python train.py --num_hidden_layers=12 --vocab_size=8192 --norm_place="pre" --parallel_block=false --init_std_o=0.0 --lr_mult_qkv=0.7 --schedule="wsd" --doc_mask=false --max_steps=5564
MLP neurons of a small language model. Each row is named by its layer, matrix (up: input weights) and neuron, and shows model dimensions 48-303. Each number is 500 + 25 x the weight over its row's rms, rounded and kept within 0 to 999. Numbers have three digits each.
After each neuron's rows, "fires on" lists the tokens most often at its 100 highest values on Wikipedia text that the model never trained on.

L4.up179:550479488496515495493485489540484491543521520482518476499522499507522492510549511519504516449494519532501519498493506501564474476484490512517507481493494495465531525495527484536507487508510526492498471521529507488499481522497490483451488506475507496468479493490476534550487445465472505467484502515493499467531529450534499502482485510466533538478486502541519445516526508465476545504464528474524527496523419463495503519485509538524452484481559458500477516484507498509544468518492486476478481495495510472482529514522505477493449473511530500489521401505476512470519439473503535479509545501480481465500504495482515535473497500478478519537516492504541493502555497476426477474479510509494515484489530440525486518503523470480459461486455483507492489480508478470480529512461523
fires on: " of", "in", " de", "de", "1"

L8.up1291:498501543516537502490482493550511485480528462496469529511525512503481541482446462500471494497498479492516500551530505500466516477524483461491544519514513481474471450481473496505542536498510463472514435521492509500497507523485459497532499548513446486517515488490482467488502471555480457535502457465542499539478486478493513539499496485473515491471500519474460504497493495511476550467503548511499494490468506515508498474497451498483520485517498527501510476457460532482522522484522507535505476498475485438483522497498492501535481564541473494478488430503491487495527499521481517500440504490484500499496523475506493446517499499547476479520516490495480490514478521472446449486494522497500491505502536498530484454489503511502536524482513545480526504492496509497526485483523496
fires on: " A", " be", "E", " E", "A", " U"

L7.up788:537509483531509538499469488475517508490489461512496509505509492488494503487488502501525535492513506504499505513530507533489519507528450516504469534477479492500453486491509455472482529535561517501513500475495514527497551526423507500541506468516513540470519522539529540465518486509504490435450491473450547497546485528499542544477465491485523531512487523504546479550515503528476520518501472483468481495483503479498485554492472497479541527481478460522484486484546490483528492509480459499487507518521535520523499499459506510509469516499485478513502500499553475508492516470532497504516469556497474437525491503471472476439510510545469487443495516510570552490459500483460526501491522520496513530504500522549473533505496512546523497469530523441512495505548505491484496481529491
fires on: " as", ":"

L7.up708:510527506525480503538522462503534524501524496491476513489484479513505474529493554489510496480515508499491520499504505448472490453496545465469524495506473510526501508499471487527526507523510507483496485501476528493497488530508486490462515483464498497546526477496496550522497493514492517529509472472491502499475524507469488519544512502507518512517489482451517491530487536514497504519508495493434466503538501450499486508522481481503483509466504487489518481470510496496508459464502541605462456505525491512495508561539481507489510508465497470545479493515540447523533521505507501498467475506484514523462495494490480462515488488536441526533516494531472465485513483514490499526508498514510513505505532511481542547488493465439471497449518466515516481454492475473453525481532461
fires on: "\n", " and", "'", "b", "-"

L7.up1319:497516537502560457518492564490491521554501487531505492520515517498500498498472509497445482515479501486496493501501503502525503484507508508469503468509481448480509459521524481553520503534532474481498516492499490461489496477512513497505499536493512506486460478491493484486481525488542540532495502517513487521537488461535519515510503531488483556514499532486505466467454527505463510498501486532493466529468495505504508516465508533494492545504479529521467526520505539480478528532518489509459499503511500519528506550468456475502515515512471487451533526468503556483479544478509501486487507465513456428478488515486493513522543497536493555456434472520443517490519503457495482476481523483515498511505486483505530540552527512484493463490514483493484493490467527505510500505519475
fires on: "0", " on", " (", "z"

L4.up301:502482500501508518550452462482475499502517505474513484473515498548537498478501496517477454499507496506494491514483496541523496519507476503518465495493500534483468463505523505475515519531478483484515552490498457467470489470500465483496483492534523482490493450481461492539465489482479478571555467524497485549480535474536480536517479477487464514465514498513483472509491510511496533532477538537484507467466507502487509520553499496535489474505500500524500528513497506458510460560493505499526487508514491482503522507528526503481478522497509513540490470509511505502453492511550427487497490488493502507519482497518497459499558497488520490531490480497501500495513536475514522491502503484516456448480463496507527490517480491479478468441524489502508493543514494518473491540515538
fires on: " on", "|", ":", " to"

L8.up672:530543475512538468484486526525474499518537549524463514572509498523527478501515516466520499530536490517505479498505529497530526549532540512455510472533514508561503544538507502517508483525496468497484527449471533504484485512498532562481499475491525517478521506495502518480528515500542497492473486497513490476511502466475481471459520474482521483523472520536500486532461483545497511500484482494569534505492483462531461493498501493469483475487480491467500474485483486473453537499518486485432527502517490501485544512503511501572502478533519473506484516493567449496506523496484501475499511503494487472505487507516518491468504473540518488497502512503488468500506487554501508496543521526509521516482518497488502514544503478476491502501527537497514517510490498511508510453530427
fires on: "2", "0"

L8.up837:481489502503478502521516511534516447508460477501505513481502533538482539488487510501510511473496544531531479504522542455478494499531481518489507497519513536478502518540550483494494519487454531495492505492515500472483491457494467554528517452499519493464458490525500541497495446478432527493497545516515501498435505521493465552496485506491452494456501510470489520529512463527510522485526495487545536512499521509528516492505487532451483474549475495484455493531509434504485545495497492450507474490453515470496518488522528505495542501504482481513525490534525483454504514530493453488517514505525503461498526486484509492511519494497505457546497485520525444523510488457445497515489432559477484543500501500461503494504518506514427528528501519540534515495515455535513513507517524
fires on: "s", ",", " is", " and", "es"

L7.up582:507480488495481497481471517549483496468522485526471499510522526472538539491506507485500424536449478523447504506525488485510483450527538463467510498486501501472496490545489490465492525488525512490486515534488475538517462512547502481524513489523508497519501563490454498509488524490537476470501500510475495466502491510502543517509445502522530516498480478515536499486476517501517497452525465478488498461490524515465530499528499464459476502463489509470513518503497521473519562473483462523471479540482457463475472520517464515484531526511499532506490498497505549531515502487535472558477490498505477488505558519478482511483547488507482462530483502572501503525516513495555535484491511522543490515525468512508483507474503485523512505543480501464464473483500481484514529523503511
fires on: " ", "1", "0", " |", "7"

L8.up585:487471522485480500499478544478509506485526446484494518487519493520537460491486509510573492477519534529479451450469472514513500501517492463477485509494498504482497527464507467475497499515567453467470559518474476508500538504457501488487482478446535540498485514511540528509482490549498496514516516471497490492458491472492499495569496461503501514533474518526484521472496508510464501506502492511516473527470529511464506561507488478516505566498507483489487483478503496470468531538480467479489513528503488504501510509554491527510468485523486518501474499489509533481535489473500534546495517489488525483504466499464505468484504488542495481504509520533547518497532524502508471480508516505523505541454469494504486522510472447511495526465481466467477536478513513515487530483496496
fires on: " for", " (", " as", " during"

L4.up478:483485473502500453494526456521498499447515462519474493452527511542535513506542478536518516501508481469493504511499524507488512519500496503493503519528488496545456519486488495513549495533548506477471519492487502555511524537482508520503501543523489512486491538490492490473512474512485491475496450460450467470517459502470499478469496506507492475491496455469475462500484537479487535480510462496480504506492473507486446509508501520498506482554475531500478444484486527491545471493498505520533513521515548513478497496511488509447535522475514487502516494510457553449462528482492529537496509530421479468451502467477482529524502539508474492471486474517554509508549551507504489473496561513504488501513530470444532508478502529486480543502497523525508473527494482523546508536471491
fires on: " De", "De", " dis", " Dis", "de", " de"

L4.up1239:513484500534510514469510468510496510523526565505480518504458499479478477516485496510521493495488468536553530526528510543491513519505497480465503497475535486505485483487478490504485549454497506532500494520498517508501471519462451504501526463524480454504521503542504522522524482494525500492467465507503523494500513532501478482531484470507470447472438529504507533515473463518503501475491464482525511534503515502452490464512537427531476505488510454512499521478463514502520468494489521512459476481476512546538447465511455486500524513533485483494520486488485556516478488488457505486460525499495468475583474532504526517520475530474489498528497506496497484493507536528499480476503514544486523520506496498519451479497472479473488519535483497514495481472510501488526491434513527
fires on: " |"

L4.up37:501512470500498544477517476531476478518473455551462473462506501511498517490521505468518460501497525526518494526504483500504515509494493479490539518534521488511501530499493437504500505507513514475495498506532478493487487503421496489529485445508494450541467463492506500524514441490544471464475452477437509509503495501512537509520505488496505499489469476478504488476485549512490551533458509488485478471514512500516480509470512504443492489493494464508495496490505495491484518535525512498504491491529522518515483467475483474527479491487453490473501574506484485522526517546470505477509479519507469501504496521483476574445492507542469484507537514521502485503504514572487476512500469480518495537498500480544480526470536480496482497502513537469496509513527488502486467521512512
fires on: " as", "-", "as", "s", " club", "ba"

L4.up380:509515540550508463453487506519506542520497483504510520552484519500514455555464526511519494475524525482558514471520522496522482483458527507484531494476517455485529517484538497485541522516488482486530488496511488545493471500509463502489518480483482500495500532502556514508518507497496474485479510528542533501519490499508525534469523460474489500536507468500516544466501554492490484503496505503518496484454547486490518429512492518499481510476458473546474470533513506463523477518503470529514531490519492500490512547481470523475524481519487521492460543478472526500477489533538489490498509531454528540531461536506501518463495510491490481511510535521518509483480468506473500459538525504482444504499481473487487518488512512457484549463491526478498478486527513516484521498485445
fires on: "0", "9", "en", " |", "old", "ay"

L4.up1275:523480512475484504497519497494451500510505485497503531513486516527489552478471487504509453470439418455472504508505579527502507494534530507555484549498466499501509486470489497452442499511463496551435511481512520514499504500488471520513436470522505526464494518515472502451468500517514497493475529464539475515489491454512493541482511522526555484505517485490516494515508503496512518551516552452462509490514504496515486483477449511486457507477482513494539491470488525484524519486509475432487467519501544485490499515512544512507454457485494489492451506479503485486499482452515508483518474497478460473487533502488499486504475442519494465493483513501545500537494505493474525492493520471510524505500523470464523552495534505538483502551523497511465509465503487493516492509459462
fires on: "-", " New", " US", "le", "re", "'"

L4.up1302:472454514507537493510504514495491558481458522512464492477522491510528492508503482458497503484516541506463458549521494506448494501462505494515466501515525496502485464510472471472475472475483469484492504489529554476552471493436526511510497440494444501496469535475517498500475532496468506537493499520488479485500462491494492507484478473474472517483543485494495535518521519494499502546504509500507528540490540492513499478525484513521498497491496501524493501472511453500472519446507468507531527493484487510503501488457501511509537481494526485526537471495518480530474520517497499508504546490518539538531508509516507481486522491493497567533504513499506469509543465445479504488462512491492521515497477524481524524451537506501515487511476478506493563466492471480488526521536494
fires on: "er", " War", ",", "el"

L4.up645:514537495499500518472498523473539514514484475503515509538482477469447482506504480458470497454486488534472529464509435473460455490505503451490535492519492477492515513480451494527503474482480498514545511534509504500520468501498476515533534458543498493465486513503506525489497518499516510465455504513537533532503504477505529514515468502519479537523501541556516494494518533463518443509496523481515535498517501513488521455517501504503493469477494526512468484458491474480521469467503462489540513497520518491505549479478462497527545501498516507482493478487552484516481524524496497482517496496529536488513489541485516509493487479529517481486470489454505557469549544486501488527544494517493449496513477460471465506501465467491489457483484441477482495516512496514495508498522537
fires on: ",", "en", " and", "ll", "ster", "au"

L8.up1482:518497452498473496500495505486515510548498511461516551512502480510490561527468500517532500466430481489452538550482528525508537482498524492473511486535472491540489485520506476505504495442520500447560469489464497499492496552509520570507485499523485507501519548490518521495483499503519496501465492507535499481483518505466531468432507489478454478469489518478511501502500547473528499486519511495499487476471488513488544502505508517511486474511515497494488473498490491458517515485534517523487519478520519547483507519490513545497473473487494488497504502480540493554484497478499492517523508487443457496480495491523489504493514511529501493456506501493457521529466529530539538512491491498477517485502502494510519528483522507505531498473484553474524508490506486525467490459461450
fires on: "'", "0", "2", "9"

L4.up561:513472536530512496445477494534482518508491526513494516495476544485526514480482512507506520476492475491542531532517513478483501519503499495440553468491515485494449526562523508520516506484476515559506557525474497493501504537487494556493515518500492498493519496484501527526574505518530510501473484530516541504469521526529483508506532493501481473505496500532511518487498484535518496501511469472496470520481544524473477475544478476541504495457501428533525542488472494520535458501531526551488503524490513551515446496495462497507524478506501553479496473471502511458477494497523449474479492530506519490542490489524487499548503539492487425508499489478519517521524506508494486527501503506472508503493467498472451537482481481465542519515492493506511471478515479476525536467514501
fires on: " |", " December", " May"

L4.up770:495522543473467487519506471518469491472550519469474487520497508457476474495508524517540486469494481508498492499503476483511481526466467512498480501493508531485460534502480471513547478512525482497509467533505518457514496518513530496503463467531519505473480471473490482510520497449534518476477505533525473501475484513533516488497485498532515490504473503582481486516565499513518494524522501513488521519531483459497511455526469471492525495517518504511448507473478488576477432483517465501471483512522473481502507501509475451509495501540575443538524516479506505472509488464505490494490520526496523508524477483498514512540544493488474479508484539501528494509513474513494518477503497463475509482517513464472581473496434472502483508480511496512479468495507506507467517506533497
fires on: "p", "e", "id", "t", "k"

L5.up209:460485482521498507462501532513537491469480470503450559478511495510501480473469533478501517487485498489454511505468492482522488515495484467536549471472491536483429519493537480493539443499457500503503495549527498516493518513476497446472516525519530522488465530512482503463486436471516465501515436497513457507525520462486497555500525492478524445490482569490498481523443540530505465523510535473532490525522500519434489539517473488502498550477510492544511507488465500466528499484545447434510447504499503555479510537531523529474537475497524538531524494505497479488522537523494513489460484552476505466542481534530527526490471507519490490536489532507506517506491487542487480518521516491516481469509533490499481520507489507507519496485486496497490516476500488541534485517499520
fires on: "-", " and", " or", "3", "/"

L4.up419:473507481498483549502473484512523489452529499507563521490497503535501456521485513503502483510466492493529489491516497523443517521462531495493478524495511470484477520496477482532516507470484466472502452478505472496497509491484543527497504485547491489517470457507456532489484474547449528478532501458531485484454503470512493510456458509538497492461531554511461518508524482525465477514490524524514453514460506498508491470481467497457529517513438478497480495470488515491501509498532490502518486456469567513468505485526491463545508495480485470490507464528513468533528513478490490511483497448509529447504482522474557493497495496501495481521485506476478511497536478462536502515519489459512450544525528510454503477448518477505507510491534476476499474448506462491483498497543505
fires on: " E", "E", "e", "ö"

L8.up1153:489535523521548483491485504538474486500525546461455490534521489508517494489517486441507442489493466503437493493511498493521499518540501481480528472499454504489466469531468493513487508467538529535526503524500469525467500478501515543480519479494478512469453490492513494515460530536500487496532483568529495509493520540526506466491448531471494476486482533481520447512486492475500490520519533504528507513480486481477499478477534518478538516517493506496513496557531446535509524481500461516492535529525519510519505481454473500525479531479507478507474511520554472492510513523532499483506493486533497450486511493484491463499495492547484483471486499505464507519499473517501471522487511479479511485510544464500490530531490495532475490511539480508471505546484504467482482477507531
fires on: "2", "3", "4"

L4.up1524:479532490502511528464501502490508479480516439556476502528514531490463507487480501478503503464507500519500492493485465475497503546485472514519499513514525514499555529493471531487494532489475482480520473494550479486513470487511495473504500552510525486475543550535526510472461508519534524519518489490511503526535521535494504495523508446466478533503452443519508505484526455520491457503472529448488514471503552508517474506479517502476512450502509465518496487549494475562499507494494487467462506486444530431504488502544481477510480465496506502489525510492543503491464512470442521498506474528483470509521512500547503525547444459514504500531482481505528485470514495473476551491466469493527481521498471495478492484515503505521529558497491454467499521454489531504527444509517507
fires on: "re", "se", "y", "res", "ed", " of"

L4.up1276:518522449506485548527476497522497473507454484450488516515466506478464477468547462511530490483487464525498491502479442492485526509513468507505513516530514553483452534517506560491479497482499485508516514488514485508519497497477532470541513492504489472467513420460529546476479503529499472519490467500484475500441515524518460497528520537522501506463491495518529539459538455458523469464469504497492519504504503490457536530538509470479483506484512495508439492485522468458514501520457473495502509484529491503516466483533488542470479538541477514518551473506496560506472519499495474462526474472475493476516511540500505483468535554482503465517449488527527474523485524501508502480477489491480495485524466513515478503515483529507480517511472489515536479501479466524509475527486486
fires on: "ly", "===", ":", "at", " on"

L8.up39:521492475493479472483523498481513524526495518487491539556471516495518505542476508505502519505482499464490477525460508499519480493503521542460502538520469503475543509519504462521541543511496507485514480509470495483480449499496453540473472500518498495503508506486474512504481498489455512526476531499489556544522512477512443497503525517461537511551505487502506463572483504499500499504503452501488509500494504496490465461546492488508483462436479520484490474500468508497471507495510518517489508522508503452475457526495506502543492465499484452493492447474516487528506501458488472493490495513471510515495484483516489528499480518554475455509514443501483452515480529462502494522552486480527510511540465511547481523485496477462524474505439539510526546520477478446496487483484497
fires on: "'", "-", "\n", " to", " by"

L7.up317:541492472441519554529477485534531499494539485513501506503541496481499512533502523539509532500485474526485526484479508488516517493536500465488514479464475509492506455520472513481506504487547524484504473508487473519507501479542559535527524561508524546496463477502495497521515508458514484488460493524464505472535524510506506502487475494467499543460540511534507461517447561517460494498541510496502492490540443522444514484512526483509478491576507523526492525480521456454551567497525538518510466528474499492464505488551491502453520511483496519493455481464494505475526506516474482514506499505500485513539500500508545500524493475506491514515488500504470502519491485463455530495499470489538487472478494498508513465479481537513514515449501482475463483496469488505478504484500443
fires on: ".", "0", "6", "1", "2", "3"

L4.up959:491464512554460529479480507513485465500513540493452522516545501512450496513519484492528473467532499523447491456494549465509483511510513519511535528556497497484489547508488487528488493523482475506525521506532500497503508495510477500501493523483485494526482501497509462472462405506520508486530511506545498495498524508483505544548496481525507486505485524475511528473545477468521481544516537422525478490483516504462493530484498515448484491540464465459484519499485459481485557478517509511538472505471496509490551505525519529512491464544513503517495480544469528495514532487451521441503488476522479503499478496515529522524469504487471494504509481527505490500500513520547519536468489482526479501488484485522488504484542492464510486496485501505548510499528465522484484543508485
fires on: " and", ",", ".", "5", "3", "6"

L4.up1530:484513508501480451485498531498541494512497494501505488494521514510515511504490530542500514506471473520485490540527454494499508513527514543480505474532498538531500468520513500472449495538469445504523500490484462533506486528454491520494505498510495459529453530507488477498493539525490499504483446506527492508479492490482488522487463480518494495505505507488465525507470522507509463544483522504506529525529479542517468505534509518481506563484472494489494509466497493530482489529556506465498490491558508475568507460525502530514475515449531477517496488490529552501487556525474474478543519504502489543513467523475537466521496514534508491562485481505504484480533468493478489493516510532491524467470494545528491510456511506519498508500517508540468523495494489496462491488492495
fires on: "er", "el", "l", "il", " Sel", " Mol"

L5.up330:471490523521471477491539472501494472469474516547504433537491545492447471492515446452533475505457490496559483521459506536529464535505473490551490522488501488493530509466459500449533525480474512483502507506495521501519478502499492488472481501450483487529504481456521534531499503492520549505487500479459492480508554490500488462505504512520522527503504510511481508472521481513495490476508468452503512498513516476463523549521505463512545501527462493490474505492496525460505529533526534504506542471472476493537529519467476481469496501505469493503515514501517494524516491473517496490502486482549474473477478467480525472497502457485497527494466501458511492480496496535486491465499490456464478496490462510483455436491456534487512475504458477505542447505535507507496490523475503
fires on: "th", "w", "ph", "d", "g"

L4.up1053:461430492520497547490509526497475519470510507493525483547483452492490525486522481496509523514529511486523510586521492494506483474505487499477461463474532487531504518529500498467510515554494508470536489517481501490497507468513512548523485476509539524489505496466496547531478502518493514543472500512486521492530509509491507489509494489474535476515479471545514498524497515493542478474496465481506522518457509500506452438495482475493473486492531504523479492509522461508479510489466537553500506495526489485500479482490479481512550499512481546488502460482509494526493486469557489542508496521476463488525509454503479455543507498481480482487494447528485530505513507491455517492507500526452479550485562538463489463516535488523492576483511512537490502503448455468481529486538506
fires on: " |"

L4.up1509:500497552550499543450488500557545475522465534529504565491500493488546481527486541516525459469430528514469482487494539469478488469457498453474493533508465513489501510494430490475526472523510483525460527507491558473511516516489477521498508542527505497519502497503481505463466502511494486512494498503490462452481498486519523510503516461524479444496520512517523473512495497520481511520554503528543479509503503517522510572542515521516470535501529480474517515510531494527470495475505515498485505498511498472498520505544496497470502462493450453499530505507478485519480512482484498499507521543508468510511483453522468493524504494537507488492488523465492507461512507524509473480517473517487474527487545482519507502471469537502474475527511538459502521465511482552531538483498513
fires on: "s", "1", "un", "ing", " of", " miles"

L4.up62:485497494489483492507460509539496428516491505504484501503513524488503498485532487496461519499499487516499507491538508495512488523493461487495454505490491490516452484507489485536514469456515513561507514522454513509485488498494504494495495485506506526488475500529533446510483482514507530498534525525509502476484497543517516481490485510499514526530512512448471552558487527479508494469513479515453503460486551502453537500492525480512467471482526520476463474503535542514469487502505494514461497532504471497496541509525562531534470482497498517523514456507519504481519488481497466508501499492489530464520511534480534435475486524511469493503469504542526530491520502477504501528486552510519518434491483501491488531489514536471532506450491498438519492520521446475525499450513486
fires on: "2", "\n", " State", " Country", " October", " California"

L5.up1385:512518497520481524509513489485514512473507485538453474527529500509498517544538501541506511547556525523471453487479486525466493526531448474521499507466482508448498515481465539496496424471501500488519457462482469488512494480511519521497476533487530542467508491486500509548462509458503464492491510475529540477471494505497491504455505520542515519513484484533474516535523493491483483486513490464521511466482509509531508497524454473492486582504523490449471520497503493489469460507500487508513490482525512486489495537511435497503561486500525458521497481490567532481510504466492468497505470482502508466500532506526570535510460515472478478462504501478514512532504494541466500463473475480495453503489485493526497509538487481554453518480490475492475508518490471494524508518512553
fires on: "ra", "e", "man", "te", "t", "re"

L5.up522:480490446523532547492515523470510488528522501498498498543497508450484510510483480483471504540492486462520550504498504549529520482501512502492513492513503524441529487478468497454494509522501510532520501496484496451516524434497510479512478498497545532487505496450501481530477519529521494466483481466500476519515508477519499520520474464479526507474471497469503476519503473491503514488540537476528497531516501478474523470495475543508474520499530469500521517529473482492470458475453467470530501561500503503501524536471525488501502505479504473470491470530512495518483483452531478497460514480447520464514516507535483535486473548547526486488490523518471465486523548540499476488494484466538484468524509540503487531531519465527469500543534507516494482481502499508474535524455518
fires on: " in", "°", " of", " de", " near", "%"

L7.up662:496526504500478545501490484552499528519533533466484492527490427518463485521492478490500497485455514482450538541515460492537469498458449447444456498483463490480518504504486551509489508503525475532498533462504505484514527521538508449510490486496483542538475493464516519488499510489467488496526491531542488499458500507471528475473487515518477510498539501531545511520477485533492487513515470537484496512448471500539479485471544489524484517495521499464472502481491456488499485534511462524509511570531493462506540478496453510500501456514531481499516442515509503522483519504515504505566505481551502478514490554471508504515440524504500520506479455474475555427487506517535518494518511508504481465517514508462459475508478500498489487478504450491520515516501519506484525524499513
fires on: " and", " the", ",", " or", " a"

L4.up963:479488516513494505450518522494469480510482479507513473517515480500527501505457486486450515503509501496494505501468500443509495455459483494457475455522525498483548495524544521477517476502503481486508534527551545457497494490488508515501476466517467462453453528471515516501480559503471482475484482532518527464484466537543532502534463495490490539477522503502466481527530544502497503503508535481498504475509570536521483500481494494494485508505505496524499500454515519534552476507521502577537563493505501517537492506479505518480548475490500502471512484533524513503494498510531516486528479503497545499502474515502455504460499505506486478531506509509480519504511511489480475447534499531498497523505471494516465473497515496483458468477452490513507491505555475505462531478482525
fires on: " |", ",", " /", " and", " said"

L4.up1481:549470467535480533523512489489457487524466474514486516523515511501473536473528527514532532478497520549519515490499471525433470537482480528478543538534460497502445542495467470482481459462459494524505497515509518488489484485480502493466515493484481519537505527542514512511485442462491518512508525519519505472511499532499481533514532492527527501512489541476494482493534500527493511546546547509445416517502594553487516475491575514451504492480505456484513470507530495495515532489504493485497504469470529503499517464508526463481479463512529515494506487490516489544505530510495465487533443509524473542498504507470495555514489532502476433511494505486528509508493497553533484522431483494507503496529505502534467497476510494494483493529508494498485533478502481531509501539507518
fires on: "-", " and", "ly", ",", "ically"

L8.up826:529537510471533485442455523507513505527482504516511516490510503528496506486523540502510506506522506515525522477476488510532487528501512542469516518465493488504518506466535447504512473491517461494551517499467511511489477478514517584531478461512512516511490529467526554509521530507460514530534469489501520527534496503495553463468535492477488482507513525481511497458520510512556475497534478474531557508486511533513522479526522519464469525462504495513514466501513495467500498498543483507496523538514486526483542497491485548511497478504529487495526516523542480542510506491475511468488502488505499501489493526500461493520513506514474502496482474496511476553491474469455519543504487503510512480464459481530486493539536476474497518471470493525519480502510504506491490538467493
fires on: "9", "0", "in"

L4.up1192:506474524493507467456512507510516502556510490490487473551518493507532516482513511501471496465482443495539505479504484477486501500516500479510493487479536476525524518572463497500527489475525503498541560533501501500520501475506483549507533463513508477473496540487501532499499527549491513499489486532504520484504520551517544482525505508464493564499449461472474484496525520469496468490536488502522526515502517510499497466535470500519464529487530504533491514502499510522549488503465542497529479503469492514505498517502445505500557507481480492509509491497476524547518463474502512472508485534495490477520484503513504503488462494497454509547499497527522547474490536447513495495538496514476510508486467491466465506499463504463456518483416503546500494516531461455498478446523521
fires on: " |", " and"

L8.up594:535494457484503487532465535506493439517510523481464522528510494486532519484481547470489471502494484482483527503513481502542533499550513490478492495501467533486479514502486494524521475444518524509472531496480525517507450485497500491489497495555461529470517471499541481490514484475508507509500500514501486510495556511516499437473472510477493501559499515476506534502464500473534491469517489518507527475452451536495512472492505480480556509539518492489490541528501487494525566498555452473480487498496558476463540514473503500496508467484500490495485512495531469508482541483503469460510476459541484481512480508506549482528518487538496516508512494550461540550492465538524501518497489498461484464510554496486511481518525501530498476490494490487478460484505462543497505479507491
fires on: "2", "0"

L4.up96:458500456511507486445522501493492515520486498500499569510487478507506462472518448509542499505480510519505509426524453531509501517509529498472482502501493512452517475469471480556531485493504488526481523532471493500491504525478514526523496525517473517515516486487480500455502465501414468497476459509481465494475512510519518482488505496478523511482502457505467491518544513505496450511544513522498498485482448488458477560551504529466500467508522507482517536512466499488509483509473482504507470493506538530433559488481493452478510469461459459469511469525512544496514483494471479529524492483512509442491525485575475529520529503464486511461511476505468517514516500476504510499490486463493497545510471433489510506493509497481520490500512491505536496474528494507513520532487541
fires on: " De", "ing", "un", "é", "de", "nning"

L4.up518:506455477425515515505502500460516501492477524484521498542527523574498519539510475493486505534486516464505474489548506528499464500476466518467471497539512455525498494495548464488536498484480489508459528501507500498497526542503511518563522524515495535509477493525505490491496510523498521471497537497498486475485508497482499501478516521501515500496529486576527499478466500475522478473512475537489505512493500465490475496484482539534492531534460533440472485460469526504489494570527454511461503465513509462529525535447499494484474491511535515501502517509479528505485505469533493469532492494516481490491488513508470472455503536459471497466478458461506532524541472519521549523478460508464524504470509516448511493509528501465496513524523524497532487502507464474528480518505512
fires on: "0", "2", "1", "6", " on"

L4.up743:507474479545470536506483471503522518494505525497479519477467501531508531510501482543500477524495475528503503495508491535534518503514518534501522510445511514457536469472471540519474557491509511513467468484497480502517490533546468465497521496493451508488493524521489541551486457511509483504538529528477522491513508525472515517499467471475512508522454519537542514538529502535494522541490491479523527528472562496422498490511511496501437501495512471497490514507486473516482474503503508476462489517515484503515453537525497487471505457506491463501544490512542491485543456509509507512535494475529466474501482485532492522505491508498465499505522472543527474497528474486478489441525496480515482541544509480487475488472538430506521513537501480504483480496482511548555492514523494
fires on: " |", "re", " de"

L5.up229:486486501494516514454494534525519512464542476497514473530493527512499469482506539524469514510429508482469508530498501509529497491527533526511494463484535468480491481517533515527522488446490502456479485497519499483521494488469501469551448473505480505503496501494469491498482517536487542514482521461486495480468563517520550510518523540512500522516492493462508468498526491497494481527490521462485515533523480508468437467528510479507519537483486492496514509501514521509491499499502481475490479484493467487480466493502585522467498505503533444475490511486485508521515519490572498484496499507511524522455547525452492480496483500487468503511479498499511535521513466530489490472490485485528502498498511475492475529567505489512499524477529511538494515537488495508501469521489470
fires on: "le", "^{", "re", "lo", "gra", "ru"

L7.up897:457506508513500513506483478516490478488467528510509532502522523514509497511538439469482493465502470524470486512461541541533503515527513508499511496526489457491519477481516478494531450460473509512503540476529521515461488510533540499538479502537507500505517483522522482446456477473489526457448469467512477478518514508464527491475467541494472513492508478519542514484491519510454497489475490497479520530507506522459502483451448461482531523542502510478502508500489553478533508450457486509502521512474462473518477499485532520519549514497484499510532507521512551477514512500520479529477504504507469536518468490496530469452494507481456481524486449489475538504529450526539560517481471518495511528480509456516508491488514504461513502520462513457529488486497506466505469506500517
fires on: "1", "0", "9", "8", "5", "6"

L4.up364:466491537478482538465522461488525518437510510498461538487492498513536526483435485459510482499517530520496532474526507504531508508501495530505521506516498544461520507516534531498504517482509538465466504491497508471474531476484502451534521496543539431533531465490491554489495477490523462492520560552461480486480497477543497539510481515482510462527526503487500505529497458508470516504480506527476482525442478502471524518489521537503488484486484520511480476517506559457541519462524501477474444520476498482492551487466479520483503470424444521505526475498496528486475498488524477511519512501522525504546484508527525482472529524502499517539540496540497519523461521492533530462507510526510498527519510494507478472503451512441529535465524491480498487534490476534510459553506515
fires on: " Al", "%", ".", "al", "Al", "las"